{"d_model": 192, "activation": "tanh_gelu", "norm_eps": 1e-05, "parallel_block": false, "init_std_qkv": 0.0229, "init_std_up": 0.0229, "init_std_down": 0.00418, "lr": 0.00515, "lr_mult_o": 0.995, "warmup_steps": 200, "decay_shape": "sqrt", "batch_tokens": 16384, "seq_len": 768, "doc_mask": true, "steps": 10212}
MLP neurons of a small language model. Each row is named by its layer, matrix (up: input weights) and neuron, and shows model dimensions 64-191. Each number is 500 + 50 x the weight over its row's rms, rounded and kept within 0 to 999. Numbers have three digits each.
After each neuron's rows, "fires in" lists the words (lower case) most often at its 100 highest values on Wikipedia text that the model never trained on.

L8.up254:530494565554551535469506445466479487550479399503443411519433401551511498464504505472517479519433555524472485507614475416515441541472380496511585466531453470594515508397487526511469516539432589481614537566460508500539552518554591482478477562468529492512482439510477471485437521577485604462559513480529391579489538445454480512549464511496506446547465602488409383545467400601447519544520
fires in: "his", "s", "her", "loan"

L2.up514:539486452430475519537441480553499472472456498479498532506419524506499490488571575511509513410534468554563513391525598509515433521553465513524513496526598462477359499509462495486397602504446568574566531505509488492580475472476458544433514466571531531446569430420454565477458517508480367590509432541519443542454314533488508474577604520591498525506380444538544469497391473475518436518466
fires in: "world", "national", "australian", "other"

L3.up300:472559480602448531548478494477427505484511452434474498461434409481566489582538570482611550436437406520488441513626543556502557488488456515566549472522428443471499481431483445569507518550546532528452537411523470519516527452507519558432534489521505437529493469441532527536565555485568460552458593444577473524381485494543483571545414514434525399523470470481492444381471513532534567489514
fires in: "also", "same", "other", "latter", "several", "some"

L2.up24:563478575405485515547536513532531461463492520435432468457529519528462544459475516536480502490485501488452498540512570513458475543487542472508492462453467572441546461531561502590568440555440483554467568432601483571516558486497387425515484432464410490594408498511483535521481401591425557566503524577428535493469514531532469470530563479451556510424459467533511535548597387540483566534589
fires in: "who", "born", "not", "jr", "died", "turnout"

L3.up540:414532463571485463455448489487518449548494595460422404590536543511590559410471419484508487504485454441500494486507487429461468451432520431492467480504407538520502487411511480556485460537464485521527505481456514522494501362496569448457386454500573541491479546433438508409521556587540579605509548501515507475476442495523462538600498514479518534586485483506512485549476405500573496503439
fires in: "united", "end", "list", "beginning", "after", "for"

L3.up266:494489491485489455560548504518568578410512510462448550475522404485428560478529570488549509451563389490517529475544527491462517486528419441518519434544461469472440467514475481467490487582519542453512548537525473603489466415604491515542502570409391577535556487493514576497509532523537528561480485547447508405427516463551410496573510517565570525517587545572450482475493458530504514547532
fires in: "best", "total", "top", "with", "score", "other"

L3.up521:620532512463546458544450510554491488518471503419460475603434536455491576540523471481582486497531447489577468431542521496574467502585553446447528418507529463525431546539509473515480555501455502539442564484476510523536483403495401449546556386475513474533470523394452506496407591503482432456500515547473526532390498506614583392461507467483482561544418463451512446498462548447446442496539
fires in: "season", "year", "term", "election", "medal", "league"

L3.up167:476529486456541527531482466482522517471444371551490444514540573492523513431467459474582533485576523451504537399440468566366595565457410498474527474477577429527503469445472560571461533449534441558533525490590543508515572546405509469553437537537469487557501518531491464549521456446559486588504571499507530375600465467520428522519463504487501443439472521553487515447505420518478545585421
fires in: "but", "so", "than", "then", "even", "because"

L10.up223:515511475514562520462490607462494472516531546500426528527578468561570584465497594481544431465461448478531489428493475487475559473568565441478575475467547538455391404445468552513512609536402602485591427567519538479416562503499553408549618443457551447541527503489408398553431540426433499550457487500557574426515455533496463484440513483491567530534499525428540552522505457531560482475481
fires in: "0", "loan", "goals", "contract", "bout", "000"

L3.up65:608518447492486461478506472483474527437547419499478467448452515541510484585506499478466517545505452458518467539440519499490414448623530419475502480493473556533561529597566492498542505573459597573506404608511485541583480438524533573516534391461503626471422573524525433552547476496550522428589533579478492504470487481466522539547497406443446448486447546457524564449556403435539531479512
fires in: "born", "ft", "released", "located", "on", "early"

L3.up738:499476475534489508533569524483421493567544483519567463535485517522389464580497497428552537464535505472477414523556597509512449473463466447480488504484497524580612457413591494446484584563535574548512539590604393498483500508513535518486552477422483474445523478521513397491600458470449532458440533488536541489426443518528557485599451496450489496488511479566532508549512408435554554517442
fires in: "born", "from", "according", "similar", "related", "sold"